Weights of a small transformer language model.
Size: 12 layers, width 160, 2 heads of 64, MLP 448 SwiGLU, vocabulary 2048, 3.9M parameters.
Architecture: rotary positions, tied embeddings, normalized queries and keys.
MLP neurons of a small language model. Each row is named by its layer, matrix (gate and up: input weights; down: output weights) and neuron, and shows model dimensions 0-95. Each number is 128 + 24 x the weight over its row's rms, rounded and kept within 0 to 255. A neuron's up and down rows have the sign that makes its largest values positive.
After each neuron's rows, "fires in" lists the words (lower case) most often at its 100 highest values on Wikipedia text that the model never trained on; "fires on" lists the tokens most often at its 100 highest values on Wikipedia text that the model never trained on. A number after a token or word is its count.

L5.gate35 [112  78 100 119 158  83  99 109 148  96 101 133  97 102 145 112 119 176 111 164 121 122 114 139 139 115 145 148 117  96 137 150  78 115  87 176  86 113 133  99 116 141  73 100 111 142 129 129 149 133 175 165 168 129 124  82 146 123 124 140 133  79 107 142 107 123 142 120  89 136 142 140 127 114 109 125  90 123 118 170 151 145 121 134 138 134 156 135 170 129  94 117  74 130 167 103]
L5.up35 [133 131  96 158 130 140 135 125 172 129 106 100 119 146 165 139 173 114 150 105  82 117  81 157 148 103 112 117 131 117 127 122 124 144 113 150 148  95 134 192 171 164 162 125 161 100 108  90  92 124 100 129 150 150 109 148 176 143 149 130  98 136 125 125 151 118 149 107 126 164 113 156  81 161 124 120 120 140 121 149 106 166 154 107 103  92 117 133 114 162 118 112  74 116 103 122]
L5.down35 [152 163 125 110  89 146 133 135 115 169 118 163 128 139 122  95 128 131 158 152 116 107 125 108 125  89 134 104 107 121 116 125 108 163  88 107 137 140  95 106 113 140 106 134 134 139 151 127 136 170 131 113 139  85 122  95 163 107 141  75 146 164  98 113 130 117 160 105 191 134 135 107 187 133 106 135 133 117 164 136 122 126 143 137 119 123 187  96 134 152 157 164  82 108 125 124]
fires in: "along" 16, "joined" 12, "download" 7, "down" 7, "favourite" 7, "black" 5
fires on: " along" 20, " down" 18, "ed" 12, "our" 10, " bl" 9, " Bl" 7

L4.gate24 [144 131 102 159 101 126 112 176 142 146 160  81  94 119 158 101 149  83 141 197 110  71 103 169 113 103 152 132 129 110 135 116  99 126 143 142 131 126 136 117 134 143 151  99  95 118  98 130 146 140 108 132  81 135 114 109 131 128 139 118 129  83 109  84 122 115 128 132 124  85 125 120 166 130 144 182 120 138 133 149 100 126 136 162  96  78 164 132 139 138 116 132 103 132 151 130]
L4.up24 [158 107  92 141 110 126 162  98 116 132 113 157 135 163 131 153 148 156 140 111 116  86  94 126 130 120  97 151 124  76 157 125 130 112  69 136 138 114 151 168 120 125 146 116 125 130 105 110  97 143 164 120 141  88 157 118  87 129  95 188 187 117 126 153 136 126 108 138 105 148  93 129 120 140 168 105 111  99 128 158 158 124 111 137 118 127 123 129 102 154 137 166 155 167 154 142]
L4.down24 [185 122 107 152 116 110 158 182 129 122  83 166 124  99 149 144 148 106  86 142 131 122 153  79 129 148  98  90 145 155 123 129 141 134 127 114 121 122 139 134 129 152  78 130 128  84  99 133 109 147 124 144 113 146 142 117 140 124 136 119 136 174 152  95 100 148 117 118 122  84  94 143 138 109 131 125  92 122 138 139 156 136 113 147 127 112 105 132 158 127 154 137  93 141 126 122]
fires in: "their" 54, "his" 30, "its" 5
fires on: " their" 54, " his" 30, "ts" 6, "ies" 4, "he" 4

L4.gate138 [123 145 111 127 145 109 134 158 138 105 167 145 101 100 124 122 103 137 167 111 167  90 129 108 142  93 134 109 112 168 138 154 112  87 154  87 126  77 156  89 158  93 148  95 138 121 156 142 140 126 147 115 155 123  74 158 123 130 110 145 121 150 117 118 111 151 138 133 114  79 192 132 112 124 171  92 140 102 119  87 100 117 146 132  91 116  98 140  96 100 163  97 106 156 114 112]
L4.up138 [132 157 155  66 117  90 145 127 136 169 145 127 110 111 105 148 146 174 141  94 149 106  99  89 159 118  88 107 124  76 111 114 129 109 103 146 114 124 144 117 131 107 161 113 126  88 145 137 120 156  74 139 143 128 128 115 164 155 125 129 145 159 115 142 139 149 109 147 109 134  76 110 126 129 105 128 149 139  99 138 162 111 143 140  92 161  95 157  77 123 179 109 138 145 108 117]
L4.down138 [101 117 136 121 126 143 129 125 131  71 128 132 117 107 107 108 136 111 125 184 130 155 160 148 145  87 104 138 123 163 106 157 125 133 138  75 116 107 124 135 120 144 134 130 176 141 131 111 112 163 135 151 133 142  99 137 116 120 128 102 141 101 129 111 159 172 133 123  92  96 139 128 112 115 130 142 132 127 108 148  89 135 173 120 167  91  61  84 137 136 127 114 110 154 180 100]
fires in: "of" 39, "star" 7, "saint" 6, "education" 5, "staff" 4
fires on: " of" 39, " St" 26, "aint" 9, "pl" 9, "in" 5, "duc" 5

L3.gate352 [117 132 128  98  94 128 181  96 154 137 170 137 148 167 141 100 117 112 152 141 145 128 107 114 152 117 103 101 104 119 118 130 164 153 164 155 118 157 135  72 153 100 101 123 154 101 118 153  98  92 131 140 104 121 127 115  61 117 139 125 121 182 128 156 180 163  80 122 116 131 119 116 101 148 113 102 140 103 123 127  88 122 123 160 143 150 122 120 177 138 100 137  86 127 140 161]
L3.up352 [ 82 114 169  97 120 109 113 149 154 126 167 136 164 141 108 109 115 106 118 159 111 160 125 127 100 131 107 147 140 121 121 126 129  92  96 143 121 143 190 110 127 107 122 154 123 145 148 136 110  97  75 133 116 105 148 112 166  86 117 160 112 109 104 136 134 131  95 119 182 118 141 112 123 102 129 149 117 148 132 154 167  79 136 120 133 163 117  80 136 120  84 113 117 133 148 107]
L3.down352 [100 133 129  83  91 175 173  96 161 114 126 129 141 159 133 121 108  97 202 125 113 147 159 155 137 145 146 124 122 109 140 114 131 143 134 161 118 145 141 145 115 105 118 103 123 155 153  98 153 155 116 136 117  98  94 122 150 108 104 170 153  96  92 118 128 137  98 112  99 150  94 121  98  86  51 140 141 154 155 104 137 114 119 130 115 123 109 150 140 163 108 123 161 146 160 122]
fires in: "at" 90
fires on: " at" 93, "und" 7

L9.gate371 [141 119  99 147 137 106 111 107 131 104 131 107 121 132 168 141 111 170 110  92 133  75  87 145 140  93 119 155 123 116 130 151 127 102 101 185 116 121 115 126 114 144  98 159 118 116 120 154 125 102 111 161 163 131  89 129 145 111  95 132 122 131  84 115 130  70 147 136 145 166 127 109 128 132 153 139 121 144 143 119  88  99 147 155 137 115 120  89 146 108 118 118  98  94  92 134]
L9.up371 [139 133 110 131  94 108 109 117 168 140 120  59 137 160 151 133 143 141 132 145 118 124 112 101 157 116  92 123 158 136 153 144  47 129 152 100 141 126 107 126 105  98 131 117 113 119  92 143 147 140 130 151 126 103 143 119 105 163 116 170 133 163 157  57 124 145 121 150  69  94 116 146 122 113 130 154 131 157 138 135 109 124 137  96 157 103 172 130 114 133 158 110 130 125  65 147]
L9.down371 [117 143 122 116 120 154 141 141 142 139  92  92 116 125 108 151  85 132  98 104 124 129 108 145 119 162 109 165 144 117 163 155  87 127 128 105 106 152  76 137 130 161  88 159 129 109  77 140 136 137 106 124 119 125 118 106 180 124 139 143 146 145 139 158 151 134 122 149 125 141 142 151 103 115 116 122 154 139 128 101 149 118  98  87 184 117 117 147 102 109 167 112 209 151  99 126]
fires in: "which" 51, "that" 16, "film" 6
fires on: " which" 51, " that" 16, " film" 7

L3.gate139 [137 130 101 136 162 107  98 142 112 110 144  77 161 157 107 101 160 116 131 136 104 144 118 137 136 123  96 146 129 144 168 117 103 140  96  92 127  98 104 130 112 107  86 152 113 160 134  90  96 100 107 126 142  92 130  88 113 108 109 142 132 132 113 136 162 130 162 105 143 126  98 120 156 160 113 152  77 120  80 120 112 167 138 173 166 120  90 187 118 156 182 126  97 145 124 105]
L3.up139 [ 61 103 136 150  91 149 145 126  99 137 159 161 120 119 131 157 139 119  87 183 129 100 101 134 140 122 128 150 134 134 160 122 158 106 122 156 117 122  86 113 104  68 105  90 108 159 118 134 179 109 199 141  99 110  95 106  75 107 105  95 162 119 147 166 150 158 127 111 115 146 139 119 114 122 135 145 120 137 123 109  86 114 154 151 133 148 122 138 149 130 136 132 102 141 118 118]
L3.down139 [ 93  66 119  99 157 119  80 158 124 134 109 131 142 141 111 150 104 123 130 122 145  89 134 108 133 125 116 142 112 116 117 167 169 134 165  93 128 112  94 148 133 117 126 134 146 112 100 121 101 123 156 131 105 131  86 121 134 118 131 139 156  92 115 124 125 155 137 105 123 178 149 130  87 132 136 111 130 122 132 140 122 126 114 126 140  92 149  79  96 140 123 140  92 121 113 105]
fires in: "southern" 21, "other" 8, "further" 8, "elections" 7, "electron" 5, "key" 5
fires on: "ther" 41, " elect" 19, "ey" 19, "lect" 7

L7.gate200 [131 102 105 108 174 123 159 150 144 159 140 124 140 161 127  86 110 132 108  98 158 112 127 104 111  99 140 101 142 114 143 113  92 148 157 161 119 137 166  78 122 132 150 116 151 160 148 120 115 116 129 147 105  98 138 110 165  94 136 110 116 148 155 137 131 148 179 111 128 121 149 108 102 101 136 133 101 133 120 114 119 164 110 102  99 122 112 140 122 100 155 105  94 173 144  74]
L7.up200 [133 139 122 139 157 121 127 104 119 109 113 178 119 141 134  86 110 129 163 146 112 100 127 126 118 133  38 108 174 149 126 102 112 114 125 159 114 113 111 101  90  91 140 111 114 152 118 135  92 204  99 127 141 123 120  96 123  68 103 131 132 133 135 162 165 143 153 118  92 113  92 139 130 157 136 148 121 135 117 109  88 143 131 144 134 183 149  81 130 139 131  88  99 128 109 124]
L7.down200 [177 104 138 134  97  74  95 146 167 124 143 105  94 109 117 123 114 117 117  98 138 131 124 154 146 120  83 142 119  95 125 149  83 155 165  94 120 146 133  91  99 115 162 129 130 156 120 108 125 121 130 156 118 127 154 131 146 105 144 160 110 124 113 139 105 150 163 161  85 108 101 150 181 178 112 140 124 126  69  89 134 140 156 127 170 148 121 115 162 149 130 117 106 124 156 122]
fires in: "of" 56, "between" 7
fires on: " of" 56, "ing" 7, " between" 7, "ect" 4

L3.gate283 [144 120 122 132 155 122 113 115 130 135  72  68  99 100 115 143 149 159 165 119 135  78 122  98 127 124 162 108 113 140 121 124 130 145 123 130 107 117 137 150 124  89 126 157 126 130 125 143 104  62 123 138 130 149 120 135 144 142 155 130 145  86 146 121 162 178 115 139 128 118 111 109 169 109 124 145 102  91 129  95 112  99 128 170  97 120 114 172 113 126 131 138 135 119 140 105]
L3.up283 [114  90 112 135 157 109 170  97 145 119 150  93 140 146 131 146 139 135 144 135 166 152  97  95 136 114 163  97 103 108  90 121 139 103  75 110 116 115 148 131 125 148 157 104 140 140 105  85 141 148 103 134 128 150 120 113 131 146 173  67 132 164 130  85 122 114 116 143 130  65 118 115 140 110 100 145 141 144 123 145 123 178 172 155 142 128 110  92  86 115 143 135 146  70 149 149]
L3.down283 [126 126 110 122 101 144 109 124 127  95 164 110 149 155 150 115 140 125 117 113 121 108 140 114 136 148 126 155  83 110 159 105 146 121 116 178 132 137 130 152 100 123 150 137  88 104 122 106 138 118 162 177 126 152 140 130 188 110 141 118 127 126 112 145 153 130 134 138 167 124 114 180 143 129 152 112 140 128 170 132 132 145 123  74 115  65 204 165 147 148 146 136 134 151 152 163]
fires in: "a" 29, "and" 18, "or" 11, "an" 10, "on" 4
fires on: " a" 38, " and" 18, " or" 15, " an" 13, " on" 4

L7.gate52 [140 127 140  98 134 116 146  99 151 164 149  96  98 118 109 168 148 137  95 131 135 131 149 142 142 105 181 137 142 120 157 102 119 118  91 137 117  81 155 149 136  92 144 128 138 109  74 156 109 151 167 148 113  95 153 118 113 150 107 127 100 113 107 108 129 119 130 124 121 103 138 104  94 163 107 153 124 134 104 104 140 156 142 146 162 137 143 106 123 123 122 145 148  87 151 167]
L7.up52 [162 150  95  94 113 132 146 168 109 125 144 125 123 129 153 131 125 117  89 160 123 125 130 144  95 135 125 131 193 148 112 153 121 124 110 121 130  82 146 198 125 157  97 146 134 134  97 139 126 125 101 116 134 134 128 119 137 131 115 100 180 106 117 155 146  95 130 134 183 176 121  99 118 132 157  88 178 136 108 120 142 106 130 105 130  91 133 145 186 116 154 105 139 171  59 137]
L7.down52 [139 109  85 106 141 114 156  90 123 162 121 112 139 146 124 139 135 138 114 142 107 143 146 154 149 130 154 104 110 119 139 146 148 147 136 106 118  93 121  88 101 112 155  96  74 142 112 108 117 165 169 114 136  95 149 138  99 163 138 121 113 121  98 143 130 107 163 109 103 123 154 133  90 172 115 121 122 100 104 153 122 145 146  83 137 156 118  98  64 168 103 112 175  98 146 133]
fires in: "people" 26, "children" 23, "women" 14, "nation" 5, "those" 5, "teams" 4
fires on: "ren" 24, " people" 20, "omen" 14, "s" 7, "ation" 7, "ople" 6

L7.gate94 [135 147  61  98 105 139 121 148 116 127 108 133 109 137 105 101  99 172 108 130 104 110 128 160  75  99 163 105 160 156 125 156 131 110 151 114 144 138 137  95 139 148 125  92 126 120 145 113 124 139 135 108 141  99 104 101 160 126 164 146 105 161 121 159 106 145 100 102 181 107 159 103 141 101 128 140  95 138 162 101 108 122 147 166  97 161 119 147 122 137  86 116 128  65 133 108]
L7.up94 [ 85 169 141 111 106 150 128  87 148 143 125  99 167 168 153 134 120 107 113  88 151 133 125 155 155  88 179 149 157 128 156 129 134 130  95 140 125 135 159 153 156 143  79 147 148 168 156 117 122 155 104 155 144  77 158  78 117 124 166 113 128 107  77 108 144 105 130  91 119 173 123 155 162 139 127 137  89 172 160 163 142 160 106 109 154  91 131 119 151 139 119 142 100 126  92 117]
L7.down94 [124  67  43 153 122  96  94 116 131 153 140 135 110 132 128 109  98 136 106 114 147 124 118 144 158 130  86 119 138  93 177 141 175 151 109 106  97 154 172 166 117  83  89 145 136 146 142 104 132 162 119 126 110 152 144 154  89 125 154 138 148 135 148 112 156 120 103 147 186 149 122 157 177  87 145 124 135 140 134 115 170 107 130 120 119 112 116 125 164 126 131 115 114 122 111 153]
fires in: "was" 34, "remained" 10, "started" 10, "continued" 8, "became" 6
fires on: " was" 34, "ed" 19, "ained" 10, "ued" 8, " became" 6

L7.gate85 [153 148  90 135 171  95  91 136 161 117 142 144 145 123 111 166 152 170 166 151 121 136 139 106 119 124 108 138 152 159 168 126 129 112 118 109 115 148 131 145 111 141 140 119  86 116 167 101 113  90 119 115 102 122 138 118  91 144 121 120 132 124 121 123 108 110 135 113 125 148 135 159 148  74  92 116 149 104 196 165 134 133 106 151 144 145 146 131 141 113 170 133 131 169 114 152]
L7.up85 [112 113 102 147  95  99 145 165 146 103  93 100 143 114 129 105 108 130 140 113 128 140 170 149 144 108 189 110 113 151 138 149 131 176 104 171 125 113 122 146 113 116 134 153 111 103 131 136 150 131 130 122 122 126 134 115 119 149 139 103 173 147 104  97  99 106 104 138 115 128 132 145 157 115  83 124 101 128 155 143 125 137  80 142 111 170 119 139 109 155 102 107 123 124 135 105]
L7.down85 [143 114 106  85 143  98  92 158 127 142 140 144  88 170 159 188 144 125 152 110  91 123 123 137 144 170 103 143 175 157 166 105 161  70 133 116 139 149 119 157 127 106 110 166 111  95 169 111 139 103 127 122 106 196 144 120  81 119 138 123 154 127  85 164 120 129 141 140 133 124 122 134 157  97 128 116 146 146 124 124 135 121 134 140 123  96 123 142  95 122 144 137 127 168 130 150]
fires in: "a" 59, "chess" 5, "affairs" 4
fires on: " a" 58, " A" 29, " Che" 8

L5.gate251 [101 150 148  79 112 149 120 123 172 120 145  82 140 128 146 147  96 123  98 120 129  79 116 137 133  59 120 115 159  91 148 135  99 143 114 142  88 185 131 120 159  85 148 117  96 115 133 180 110 162  80 134 140 118  99 126 109 127 161 117  99 157 146 184 101 169 109 130 132 145 190 103 104 115 126  99 122  96 128 118 120 123 105 137 118 141 178 144  79 155 147 107 157 137 149 107]
L5.up251 [115 157 134 113 109 171 137 134 148 123 133 120 125 111 136 159 123 114 154 131 149  86 158 145 127  97  91 116 106 135 167 138  99 124 146 111 125 117 155  90 147 165 122 164  83 126 111 136 167 104 176 156 145 104 132  73 153 114 110 122  95 102 140 160 127 196 147 107 133 142 156 143 126 160 143 143 141 112 121 138 126 123 165 133 137 135 107  90 103  98 170 137 127 103 122 113]
L5.down251 [ 86 127 139 102 167 118 147 131 114 123 141 148 128 120 123 150 133 142 137 153 146  85 102 143 122 153  68 129 103 109 140 113 147 109 127 128  96 142 161 145 131 101 143  67 165 141 107 133  87  87 175 115 120 160  90 142 134 109 150 145  69 126 140 145 125 105 137 150 119  84  88 133 121 129 132 139 137 109 143 119 135 113  80 162  87 100 125  95 155  93 146 117 145 127 147  87]
fires in: "of" 40, "significantly" 5, "promoted" 5, "significant" 4
fires on: " of" 40, "ot" 17, "ant" 8, "5" 7, "6" 5, "4" 4

L5.gate166 [151 107 119 148 118 121 135 126  96 140 155  92  89 129  86 132 112 152 153 102 104  97 117 121  86 143 140 144 145 169 160 148 142 105 112 126 108 138 163 108 162 131 143 105  96 129 100 148 120 148 108 128 112  81 141 114 106 190 194 134 135  44 133 117 114 133 110 122 140 121 125 121 130 100 120  73 139  85 180  95 122 146 165 164 134  96 111 140 121 125 156 115 113 111 160 146]
L5.up166 [114  80 116 129 151 111 158 147 138 106 149 132 109 151 109 130 111 126 131 123 154  93 139 162  96 167 138 129 100 115 118 151 161 110 119 157 122  87 111 146 103 132 161 132 131 175 126 104 121  95 144 125 104 145 113 144 130 185 165 162 116  87 147  84 172  95 126 143 113 153 141 134 109 130 135 147 145 161 103  83 191 105 107 143 150 118 158 144 142 120 149 111 191 129 131 150]
L5.down166 [120 140 153 144 154 119 109 136 134 119 102  92 137 121 144 149 113 135  89 141 118 121  85 112 139 168 173  86 126 134 125 109 113 138 125 142 136 100 117  98 102 147 150 132 151 164  85 165 112 169 148 145 115 164 124  83 143 120 135  91 154 136 103 166 102 145 153  99  96 122 135 176 111 112 119 131 148 131 102 145 103 151 117 131 135 130 154  99  92 132 104 104 141 146 167 158]
fires in: "of" 29, "women" 13, "people" 7, "children" 6, "notable" 6
fires on: " of" 29, "omen" 13, "ren" 10, "l" 9, "ople" 9, "able" 6

L5.gate108 [144 158 102  93 109 122 137 217 106 133 157 146 113  96  89 110 167 107 114 143 115 174 142 142 123 131 137 114 116 100 142 103 148  80 102 104 140 106 114 100 116 152  91 119 137 107 115 123 163 137 137 117 171  98 154 123 127 160 122 108 106 136 155 107 129 106 126 134 143 135 134 120 139  99 151 142 103 109 148  96 142 150 136 167 107 145 178  98 122 176  77 135 163 130 143 139]
L5.up108 [122 110 137 127 104 161 148 111 107  82 130 165 106  80 107  89 153 132 133 135  89 107 105  97 102 142 140 118 107 122 124 151 178 113  97  99 129 141 122 158 150 119 119 130 136 126 137 109 117 133 163 123  90 143  80 131 144 122 151  92 157 141 134 132 157 160 133 117  96 141  94 106 138 156 141 139 132 114 107 125 118 133 128 154  85 120 132 103 150 110  94 165  97 120 134 136]
L5.down108 [126  55 132 152 115  95  62 116 103 153 111  95  83 143 129 113 159 144 114 111 132 127 143 132 124 141 102 125 118 118 118 120 134 147 142 136  85 127 124 161 137 115 125 182  94 164 149 131 113 122  91 130 116 143 136 133 140 127 116  95 108 155 121 152 145 124 127  89  80 153 129 131 144 100  79 137 147 165 135 125 183 170  93 165 125 112 135  99 121 128 159 161 134 175  99 121]
fires in: "its" 41, "their" 10, "cancer" 9
fires on: " its" 43, "anc" 18, " their" 10, "ton" 7, "ill" 5

L3.gate185 [142  87 152 167 110 144 120 111 120 130 174 168 117 183 125 118 151 133 175 101  85 147 155 158 130 154 105 122 128 119 128 110 146 142 141 135  92 162 145 121  85 117 104  88 128 138 103 127 111 101  65 148 107 103 152 102 149 156 154 141 104 135 136 152 107 102 117 127 170 101 114  95 104 100 138 133 118 124 135 119 138 119  99 120 142 146  92 115 102 120 127 112  97  99 134 127]
L3.up185 [142 110 104 146 110  80 148 124 119 183 170 162  98 158 147 107 103 142 109 118 114 119 147  97 147 143  96 162 103 134 123 121 134 130 168 133 116 133 127 114 135 134 120 140 140 146 117 178 127 115 140 129 130 140 102 136 128 126 163 165 132 164 157 161 111 162 103 117  91 165 188 100 104  76 109 126 111 165 125  84 106 128 109 130 135 127 158  88 134  82 116 168 137  86 137 169]
L3.down185 [126 114 104 156 111 168 145 103 142 103 147 128 102 111 100 178  99 113 144 136  92  94 165  99 122  99 158 166 110 155  62 118 121 131  78 118 111 109 137 119 126 114 115 116 141 136  83  95 134 150 156 146 114 158 143 129 115 123  91 148 132 126 111  70 131 126 130 127 103 149 145 198  92 137  91 122  87 146 166  74 106 120 108 131  91 156 128 136 108 149 139 127 152 139 122 144]
fires in: "at" 55, "gülsüm" 4, "global" 4
fires on: " at" 55, "ü" 18, "l" 12, "ö" 8

L4.gate148 [118 129  96 120 107 153 156 155 171 130 108 163 157 113 168 117 130 169 123 169 156 143 123 105  46 121 136 111 139 146 146 113  77  91 130 145 128 133 123 147 110 142 154 158 145 133 144 168 120 121 129 138 164 106 121 124 137 130 157 127  88 117 111 108 130 118 151 111 151 139 140 112 136 117 131  87 118 114 120  91 119 140  80 124 119 145 150 116 108 112 117 121 139 118 116 140]
L4.up148 [102 141 116 156 114  98 112 109 101 145 138 114 168 158  84 137 118 135 122 163  93  97 144 138 158 110 124 165 107  93 117 129 154  97  99 131 119 181  99 142  96 112 120  93 141 144 129 150  96 125 135 123 113 147 110 129 153 149  77 120 140 117 101 132 133 133  91 135 165  96 108 126 110 121  71 139 123 124 115  96 154  95 125 160 114 135 107 178 146 132 144 126 105 123 171 107]
L4.down148 [142 164  89 139 102 147 120 127 138 120  84 140  92 115 146 116 140 131 119  92 170 145 134 140 163 105 171 121 132 109  98 112 146 113 120 134 106 113 122 126 130 193 103 111 136 130 149 178 108 121 131 102 174 137 105 124 176 141 132 100 149 127  62 159 138 118 102 152 131  78 104 117  98 103 133 143  99 116 117 122 138 138 128  97  98 145 133 153 176 157 162 146 120 118  91 147]
fires in: "which" 37, "where" 17, "each" 15, "brother" 8, "what" 4
fires on: " which" 37, " bro" 16, " where" 16, " each" 15, " wh" 11

L4.gate227 [113 133 116 126 106 113 133 150 127 115 104 147 124 127 106  95 111 126 115 159 120 122 149 156 127  99 151 136 122 124 151 106 133 142 112  70 105  96  72  66 176 154 139 115 132 149 128 179 150 136 143 146 136 151 135 102 138  95 116 163 162 128 111 146 155 119 148 129 125 144  93 123 137 102  89 103  95 133 120 146 124 115 129 112 128 127 127 149  66 102  97 139 134 122 134 167]
L4.up227 [100 138 153 128  87 163 143 150 128 131 181 106 120 103 122 102 129 161  90 129 102 160 139 120 142 114 131 124 136 158 127 140 162 122 134 135  84  92  86 158 101 133 149 124 121 149 153 147 173 126 161 134 113 133 128 144 117  79 100 139 115  91 120 108 166 121 113 137 112 157 155 153 128 123 163 162 142 160 145 125 116 142  97 140 119 152 137 157 123 115 171 119 159 110 154 131]
L4.down227 [118 130 163 121 118  91 104  98 115 128 149 137 121 116 161 114  95 116 167 131 112  91 123 113 129 149 131 116 118  99 119 131 138 131 136 121 148 109 124 167 113 116 140 136 149 119 120 157 132 130 146 139 126 114 108 141 131 135 107 126 108 160  86 112 139 101 113 116  89 180 139 118 103 111  96 103 171 103 130  96 114 125  97 131 147 100 145 108  89 150 155  86 121 106 162 144]
fires in: "only" 26, "have" 21, "those" 5, "remaining" 4, "though" 4, "next" 4
fires on: " only" 26, " have" 21, " th" 15, "iving" 7, "ome" 6

L3.gate361 [150 142 108 140 100 146 100 121 169 137 145 125 114 115 161 140 175 104 139 130 127 126 162 120 137 136 137 101 141 113 168 125 150 115 129 151 107 126 156 118 142 112 150 139 132 149 147 177 115 170 118 154 106 155 125 113 124 132 144  83  93 141 145 147 158 117 115 110  95 148 163 131 117 116  90  67 163  88 146 136 150 143 138 143 135 120 115 111 105  70  81 160 126 124 152 140]
L3.up361 [112 109 165 141 150  88 126 137 128 112 113 162 118 169 133 117 146 105 149 160 111 139 150 144 159 123 158 110 111 108 105 125 140 149 105 129 141 100 130  97  94 122 108  82 120 120 142 143  72 134 118 130 134 131  86 149 153  96 174 111 118 123 105  93 152  64  87 125 118 117 155  94 143 136 188  90 143  89 100 108 116 144 135 167 118 110 147  83 129 142 131 125  92 131 132 146]
L3.down361 [153 142 101 130 161 120 139 137 144 120 110  83 125 141 120 127 120 128 139 106 114 122  76 109 146 168  70 118 100 114 114 148  86 122 141 155 134 137 140 104 157 152 130 106 136 158 110  70 171 156 127 125 153 135 175 128 142 184 146 138 123 153 109 186 123 106 153 137 119 114  85 113 134 145 110  76 118  97 116 108  83 117 123 111 137 124 117 165 119 142 113 182 127 127 129 105]
fires in: "of" 20, "eastern" 9, "in" 9, "kg" 8, "georgia" 5, "legend" 4
fires on: "g" 40, " of" 20, "tern" 11, " in" 9, "b" 4

L4.gate157 [118 130 124 131 135 146 157  97 167 134 116  79  89  93 143 156 109 132 119 128  83 107 136 163 126  96 132  93 151 104 110 137 126 139 133 122 114 138 119 102 164 171 123 160  84 132 165 144 143 124 163 129 130 106 119  87 131  59 118 128 129 126 160 154 116 111 187 116 110 118 107 110 124 124 151 119 119 136 113 141 124 160 149 165 117 133 159 109  85 127 155  96 167 105 155 150]
L4.up157 [132 125 179 101  90 113 152 142 130 141 132  95  84 125 162 104  80 148 123 109 111 122 142 103 161 123 113  83 146 101  90 160 115 113 143  79 106 149 106 155 109 162 142 185 117 154 164 156 134  89 136 123 125 141 108 124 143 130 120  97 144 104 150 131 173 117 159 145  82 114 123 100 151  72 151 103 131 110 102 158 127 116 136 148 125 145 175 119 132 124 162 133 123  94 108 170]
L4.down157 [144 144 138 159 119 132 107 107 120 118 119  87 121 129 134 174 130 163  92 104 107 112 138 117 187 126 132 130 123 123 128 143 133 132 133 110 108 111  99 126 144 127 112 148 153 187 164 141 104 110 147 107 123 142  62 140 148 125 116  67 166  97 123 132  99 131 131 102 111 133 136 136 137 101  94 104 162  77 135 113 144 101 170 130 136 142 157 145 169 117 160 141 111  94 158 185]
fires in: "has" 49, "have" 45, "had" 6
fires on: " has" 49, " have" 45, " had" 6

L4.gate281 [145 144 119 127 116 115 131 134 138 137 151 106 138 146 144 147 106 152 103 130 139  97 145 104 104  94 173 142 103 130 144  85 176 148 130 110 113 116 170 126 114 126 135  83 158 111  94  76 122 110 124 138 117 134  82 136 143 124 113 140 144 146 156  79 102 150 180 108 126 157  95 133 146 133 178 168 113 151 125 108 136 117 117 163 111 136 139 141 131 164 168  87 147 133 124 162]
L4.up281 [127  99 136 109 122 118 130 137 163 142 106 174 153 155 137 146 167 134  98 180 138 118 143 114 120 104 147  87 116 142 127 104 119 107 124 131 100 136 154 100  86 176 164 115 111 151 123  95 150  88 112 100 139 114 142 103 130 120 120  94 168 114 130  88 157  95 164 138 126 152 127 125 180 125 139 135 141  86 110 109 146 139 134 115 167 140 140 125  93 133 135  94 138 162 124 171]
L4.down281 [160 143 143 130 123  78 122 118 113 117 135 158  87 127 140 158 189 154 153 108 142 130 135 115 137 144 135 143 116 141 147 142 132 108  95 122 119 109 156 163  93 121 110 132 112 106 161  67 120 106 143 131  91 154 111 144 137 113 152 106 106 138 129 127 132 166 142 134 105 150 145 136 147 105 151 183 193 118 156 131 121  86  90 158 111 103 150 152 102 156 111 137 154 158 144 110]
fires in: "a" 86
fires on: " a" 100

L3.gate61 [114 122 136 119 142 162 161 158 159 103 148 178 119 145 137 102 156 141 124 154 137 143 120 131 135 130  98 100  91  97 143 143 119 111 131 122 146 139 100 113 118 135 118 110 132  61 140 154  97 136 142 119 127 139 132  94 161  96  96 132  90  92 120  96 141 174 114 112 102 127 127 128 174 108 106  90 130 102 151 140  92 142 111 133 163 146 171 112 137  92 116 132  83 136  94 118]
L3.up61 [152 131 111 113 125 118 120 181 162 120 134 151  90  74 135 129 102 127 142 150 141 126 150 147  83 100 142  94 119 158  86 126 101 114 102 140 156 140 134 113 122 114 166 113 107 137 170 102 100 123 121 120 140 143 131 111 155 142 127 136 119 116 115 103  86 126 129 110 120 118 142 135 134 124 125 106 108  96 163  91 105 168 103 149 176 104 146 168 157 193 110 141 123 128  90 117]
L3.down61 [ 98 121 176  86  90 134 125 119 132 136 144 180 104 125 114 118 110 141  88  98 137 154 152 122 131 174 130 139 116 138 115 161 127 126 158 150 170  99 143 139 132 127 161 131 106 122  72 118 133 133 117 153 139  98 143 103 144 124 119 108 116 140 174  69 107 137 105 150 136 102 146 108 154 180  87 108 132 160 137 139 105 132 136 127 130 137 181 105 177 111 158 130  71 108  96  83]
fires in: "end" 16, "south" 11, "north" 9, "soundtrack" 8, "sound" 7, "named" 7
fires on: " end" 31, "ound" 23, " North" 14, " South" 13, " named" 7, "ent" 5